MLP neurons of a small language model. Each row is named by its layer, matrix (gate and up: input weights; down: output weights) and neuron, and shows model dimensions 96-223. Each number is 128 + 32 x the weight over its row's rms, rounded and kept within 0 to 255. A neuron's up and down rows have the sign that makes its largest values positive.
After each neuron's rows, "fires in" lists the words (lower case) most often at its 100 highest values on Wikipedia text that the model never trained on.

L7.gate493 [132 143 125  96 160 108  98 194 141 182 127  96 111  87 159 182 124 194 128  90 136 137 127 112  81 163 100  95 143 115 140 142 135 123 187 142 141 114 136 208  98  61  89 123 149  57 114 162 105 138  88 127  85 143 104 166 100 112 170  41 110 192 107  46 193 137 138 138 147  83 118 141 102 100 137 103 190 124 134 180  90 182 128 174 116 137 126  90 141  81 113 173 116 136 145 101 137 180 114 117 123 158 155 132 222 111 121 170 115 157 119  56 125 106 100 133 208 124 116 189 123 111 159 117  85 141 104 127]
L7.up493 [127 145 117 115 126 116  84 172 142 134 162 114 116  92 152 142 150 175 148 122 170 120 113  90  86 105 172 141 112 129 122 171 153 149 189 144 123 178  77 162  90 135 169 127 165 159  80 127 120 168  59 158 132 102 102 167 158 147 141 108  73 131  50  96 139  68  56 169 148 127  69 123 123 137 148 129 120 103 106 125 109 133 133 170 128 133 102  76 125 124 116 175 107 118 114 123  77 177 200 117 172 107 117 182 146 156  38 135 102 146 138 122 163  98 122 116 154 152 193 123 139 100 117 180  62 132 153  64]
L7.down493 [127  55  81 111  73 103 141 146 155  77 178 172 136 104 137  87 155 115 136 151 145  99 115 188  87 124 148 125 115 161  80 113 100  85 111 180 134 139 118 118 117  81 209  87 162 132 147 121  91  98  87 126 107 121 143 135 148 115 137  51 102 178 190  92 122 128  81 174 100 145 152 117 106 123 133 187   9 168 107 134 106 126 149 133 134 120 126 115  51 123 164  71  95 105 112  90  69 150 150 144 105  67  53 145 123 134 133 142 185 194 112 129 110 107 102 179 146 152 150 156 132  88 127 159 146 132 106 124]
fires in: "to", "can", "helped", "could"

L9.gate887 [ 97  85 140 108  97 113 131 146 110  55 170  67  89 164 127 113 138 148  98  66 174 123 112 136 142 130  80 145 143 107 189 107 149 230  66 118 108 138 122  89 139 132 100  90 129 141 128 118 140 171 141 148 143 158 163 110 172 100 178 152  77 177 133 161 198 130 154 162 124 131 101 127 125 168 211 130  98 136 129 143  68 120 132 113 105 123 105 142  67  88 124 157 159 117 163 126 163 111 102 120 172  84 101 182 160 156  50  97 100 139 157 159  88  84 141 153 173  73  62 152 134 117 154 116 154 131 104 121]
L9.up887 [104 129 177 117 178 112 144 125 113 124 103 119 105 185 138  97 144 167  89 144 140 126 115  81 134 132 101 178 126 125 159 123 108 173 165  94 164 203 156 153 138 148 172 142 182 113 109 124 105 203 164 205 147 179 187  80  67  97 118 152 165 161 184 106 128 141  93 136 147 114 116 114 157 134 167 164  64  91 123 124 134 120 145 124 131 103 134 128  87 105 157 136 155  71 128 109 129 133 131 130 126 150 140  95  98 175 131  87  68 115 117  84  55 142 139 140 150  95  94 134 151 131 118 100 129  52 130 176]
L9.down887 [ 91 144  74 126 123 102 146 127 178 141 112  90  56 173 117 202  98 133 181  82  74  83 143 145 169  95  92 126  89 104 104 109  83  60 105 120  91 153 147 138  94 143 162 151 101 180  41 113 115 108 117 134 181 125 116 125 157 112 170 100  90 167 141 122 153 156 154 105  79 111 134 114 142  89  78 139 135 133 180 199 105 138 100 157  60 155 105 166  85  98 127 118 142 114 152 121 132  96  71  81 142 107  96 100 139 144 105 147  99 114 116  97 129 143  60 130 114  90 154 101 168 105 149 160 156 110 114 168]
fires in: "a", "was", "his", "were", "lost", "their"

L10.gate655 [103 122 176 109 127 163 165 102 136 142 107  99 107  91 206 176 131 151 115 150 173 142 164 132 147  99 131 143  69 112 197 125 135 102 166 102 166 116  90 150 179  79  98 126 144 198 112 181 139 162  77  71 157 153 127 114 152 107 179  84 171 104 137 222 139 170  94 124 136 124  67 119 163 124 145 132 113 143 178  93 113 111 169 121  93 145 156 131 170 149 146  87 179  67 152 100 137 114 146 221 151 148 159  59 141 137 132 106 113 121 136 122 109  80 141 110  63 119 128  86 140 132 121 163 116 103 124 101]
L10.up655 [ 60 170 110 101  89 137 182 126 109 124 156 177 124  78 133   5 110 151  59  90 117 158  88 149 137 141 149 132  88  73 118 146 146  95 128  92 128 139 143 148  93 132 134 152  82 100  90 216 141 108 133 108 139 137 109 142  90 122 135 136 184 107 132 161  78 136 131 109  69 162 140  93  91 157 109 113  61 125 150 122  95 142 161 157 112 139 112 127 177 103 134 124 170 161 172 108 125  64  99 133 138 127  82 106 157 141 163 163 104 141 126 129 141 195 124 109 157 148  81 115  97 158  86 111 160 134 170  76]
L10.down655 [112 164  77  70 150 125  83 127 143 149 138 150 131 149 136 107 166 102 159 149  90  94 109 167 111 155  80  69 100 132 129 117 111 157 134 148 174 128 135 169 111 140  64  63 118 126  49 105 169 164 139 185 174 179 158 121 152 162 127 100 102 152 134 116 140 103 123 137 126 119 132 220 182 180 130 158 100 110 142 160 154  88  97 105 101 167 140  90 172  90 172 166  93 110 147 142 210 162 112 122 206 119 145 163 108 111 144 144 128  87 167 129  67  98   4 143 114 130 167 139 123 117 187 115 140 121  93 165]
fires in: "his", "s", "the", "her"

L10.gate488 [134 165 113 109  98 160 117 124 126 137 127 166 131 149 133 142 125 121 122  98 104 111 162 125  92  82 116 164 141 128 125  83 140  87 131 154 180 189 127 125 138  75 140 209  96 153 101 119 124 130 108 128  99  99 132  92 169 123 154 116 149 134 166 100 151 109 131 102 162 106 170  93 155 135 129 161  95 123 123 134 164 100 135 138 161 159 230 129 141 147  90 106 142  73  49  66 140 185 124 112  84  74 163 147  99  86 131  72 177  87 135 182  92 124 131 133 114 170 174 146 141 206 156 106 121 128  94 146]
L10.up488 [ 66 179  93 163 109 152  89 152  98 148 133 137 122 150 121 241 145  36 197 138 124 119 148 139  80 179 107 162 142  42 131 143 117  92 169 103 185 165 156  79 135 124 110 149 155  75 130 175  97 103 137 144 137 148 108 103  99  63 174 141 137 137 130 138 151 149 131 175 111  99 134 173 114 117 117 158 131 104 141 113 116 111  67 119 118  86 107  59 143 120 107 132 128 115 146 123 121  88 153 133  39 107 145 144 134 107 127 157 153 181 143 153 179  98 136 147 126 167 138 124  89  96 127 116 113 196  86  81]
L10.down488 [ 95  53 101 106  87  67 149 155 137  87 112 144 130 125 150 102  69 112  99 153 236 137 131 154 194  81 111 150 114 176  51 122 114 110 155 175 108 113 122 124 145 140 118 116 123 130 138  62 117  16 191 202 146 132 130 147 124 126  75  85 110 110 109 129  82 120 145 124 114 195 150 146 132 162 160 149  77 186 113 151  68 126 110 118 146 155 126 214 140 110 105 134 148 136 140 118 116  88 127 168 175  82 116 144 107 169 186  89  46  90 105 134  96 110  50 115 122  83 156 130 162 115 134 141 132  95 100 120]
fires in: "of", "by", "in", "upon", "with", "on"

L9.gate810 [140 154  79 133 159 133 183 153 127 150 135 173 165 181  98 156 152  94 157 114  68 126 153 173 107 123 156 101 112 103 165  97  95 111 148  97  92 132 147 127 107 172 139 133  59 107  86 138  94 130 145 143 138 122 125 127  92 115 161 126 139  93 144  60 121 136  87 122 139 126 121  66 113 145 172 125 125 154 109 139 148 115 140 139 173 191 142  96 164  82 119 157 155 132  24  53  64 125 137 115  47 124 122 157 122 172 104 135 144 168 164 192 119  69 119 155 111 162  91 111 113  59 169 128 135 108 126  77]
L9.up810 [ 95 116 154 147  96  90  78 127 103 160 129 127  84 146  98 141  89 107 160 109 130 160 154 119  63 185 104 148  97 100 172 190 139 127  98 150 159 153 131 124 115 163  42 147 116 145 113 162 140  86 111 170  90 194 133 128 147 136 162 172 119 103 146 185  68 111  65 122 211  79 156 171 125 142 142 135  93 147 112  96 197 195  99 128  96 103 107 125 125 131 160 112 127  86 108 178 166 134 118 165 164 107  66 117 144 100  90 115 125 131 165 131 118 150  88  99 126 147 114  72 132  84 167 145 133 151 136  98]
L9.down810 [142  94 105 182 103 139 150 148 216 165  92 132 216 154 135 137  79  90 146 164 151  96 133 185 143 124 124  81  98 167 114 124  92 100 117 132 122 167 100 120 154 116 161 194 115 148 122 146 119 162 146 135  91 120 123 147  64 156 129 126 112 108 134 104 118 130 136 150 129 127  81  79  75 187  79 194 118 167 146  69 131 123 122 121 130 179 151 115 145 131 141 122 118 152 120 121  98 145 115 132 112 135 116 147 118 127 108 149 109 138 153 166 124 103 134 118 126 145 101 125 175 149 166  76 147 134 139  97]
fires in: "on", "of", "upon", "today"

L10.gate873 [110 145 187 138 122 129  81 123 122 123 154 109 136 190 164  87  90 120 126 139 160 187 140 160 134  76 105 130 187  36 100 146 131 106 125 109 104 103 187  91 132 100  89 167 101  77 125  82 101 142 100 157 121 170 196  96 147 133 166 104  95 130 134  99  82 108  92 110 125 158  95 127 153 119 124 116 129 113  82 141 218  97 106 165 188 164  42 140 153 145 132 127 139 107 117  96 129 163 147 140 189  66 137  86  98  80  44 104 138 111 145 121  76 143 112 140 107 102 129 119 155  92 158 105  88 156 114 104]
L10.up873 [106  87 153 148 136 172 120  69 160  99  89 130 144 179 187 138 116 125 166 117  92 134 126 121 147 142 165 160 137  91 158 152 148 154 127  92 124 108 131 131 125 160 159 104 104  79  95 114 139 141 119 142 149 165 108 143 166  78 200 156  98 142 128  98 128 113  59 131 140 142 109 136 174 142  76 185  97 121 117 117 176 138 138 182 125 162 158 153 200 131 125 114  87 192 141 121 109 127 143  95  98  54  97  62 142  80 140 156 169 110 109 109 117 143  94  93  95 131 167 122  98  71 127  90  73 159  96 137]
L10.down873 [124  95  80 187 111 129 119 107 107 109 141 124 101 107 117  84  70  91 156  80  90  84 177 177 122 133 136  94 113 165  93 134 118 137 107 106 148 132 124  85 124 142 132 139 123 174  55 139  99 102 136 115 148 109 111 127 119  91  84 115  91 106 118 128 203  98 146 133 109 132 115 131  85 124 139  91 144 101 129  91 140 139 143 157 148 144 169 147 119 109 118 118 130 110 142 186  81 142 114  67 156 146 136 126  90 157 158  63  86  92 172 115 135 182  11 129 171 149 119  87 134 105 136 124 169 176 134 136]
fires in: "of", "on", "about", "prepared"

L10.gate1016 [ 79  78  78 129 164 111 134 137 205 103 113 127 161 123 160 143 183 116 147 105 146 176 138 119 127 124 115 126 196 174 147 100 126 132 132 118 140 124  77 152 120 156  96 137 145 144 188  90 139 172 127 163  80  76 143 162 117 129 143  91  88 140  66 124 126 110 144 171 118  62 153 113 172 151 106  75 128 137  99 190  49 134 192 175 112 134 152  93 139 171 113 105  96 123 105 157 154 132 150 112 109 103 103 107 173 109 102 160 139 203 146  92 102 136 136 115 156 169 170 160 182  67  10 119  63  81  86  80]
L10.up1016 [111 129 164  83 136 104  92 116 144 143 168  92 104 125  92  53  72 175 174 136 148 143 153 133 132 128 109 158 126 146 144 127 153 119 173 148 133 129 142 152 133 144 164 176 141 150 122 150 104 122 136  91 165 162 188 143  73 154 134 150 141 105 131 128 197 126 146 187 176 171 144 100 158 150 196 110 147 151 128 131  97 117 141 139 137 122  85 140 163 132 113 192 124 125 197 153 154 110 148 136 146 132 115 134  89  84 126 137 103 133 145 126 141 161  79 110 147 114 100  90 162 139 102 165 155 159 153 172]
L10.down1016 [126 145  53 124 126 116 121 173 178 123 108 122  85 156 140 142  94 119  90 121 161 121 108  80 125  98  62 115 136 113 104  48 126 163 104 130 157 122 123 136 163 139 173 137 146 158  96  99 141 201 125 213 158 177 101 153  94 135 142 138 154 131 160 160 146 107 155 124 141 122  86 142 119 115 136 113  78 122 126  95  98 119 192 166 102 117 100  83 177 163  75 134 119 121 148 124  71 194 152  93 114 115  79 159 181 161 153 161 150 106  40 140 157 143 133  89 143 120 134 107 123 111  86 179 110 100 129  90]
fires in: "to", "would", "must", "not", "can", "could"

L10.gate288 [111  65 190 122 131 119 157  89  92 132 112 104 144 140 124 130 129 133 137  80 156 123 156 114 115 112 144 126  71 138 157 141 140 131 111 171  92 143 129 120 206  90 131 148  81 146 128 161 132 197  59 149 110 171 153 121 135 150  89  93  86 144  81 168 168 153  99 150 128 120 137 146 183 177  95  66  70 168 150 101 121  53 184 128 128 156 160 165 118 125 139  87 155 113 108  90 117  96 127 134 149 180  74 120 170 142 184 141 178 130 158 226 103 153 113 101 130 133  97 164 156 113 106 137 148 125 119 122]
L10.up288 [ 64  83 165  93 149 120 146  84  72 126  95  91 117 164 142 127  95 136 169  67 149 116 114  61  86  89 150 148  78 100 175 160 129 145 188 101 126 103 159  88 135 157 107 177  74 102 132 136  91 177  96  96 155 146 141 109 126 132  78 145  55 139  94 144 150 127 125 137 100 125  92 126 182 206 116  85 119 149 114 164 129  39 156 108 124 115 166 100 115 131  88 139 162 118 202 178 114 131 127 183 117  95 119 120 151 115 106 125  98 106 125 166  73 125 104 111 149 155  73 125 147 166 161  97 185 121  95 185]
L10.down288 [144  97  72 119  98 158 140 141 173 137 130 114  95 130 158 103 166  71  92 165 100  37 134 146 102 175 141 153 101 159  98 112 173 139 108  76 113 111  94 164 146 162  83 125 155 140   0 149 163 103  91 144 128 159  85 147 119 117 130 165 174 106 151 148 102 116  82 128 120 151 134 137 123 142 144  92 167 122  81 164 113 171 150 144  69 104 140 149 128 105 180 186 154 106 135 154 142 155 125 161 159 141 147 173 104 109 156 196 123 126  86  96 138 115   0  55 135 166 117 144  64 115 139 150 130 156 173 106]
fires in: "s", "his", "whose", "their"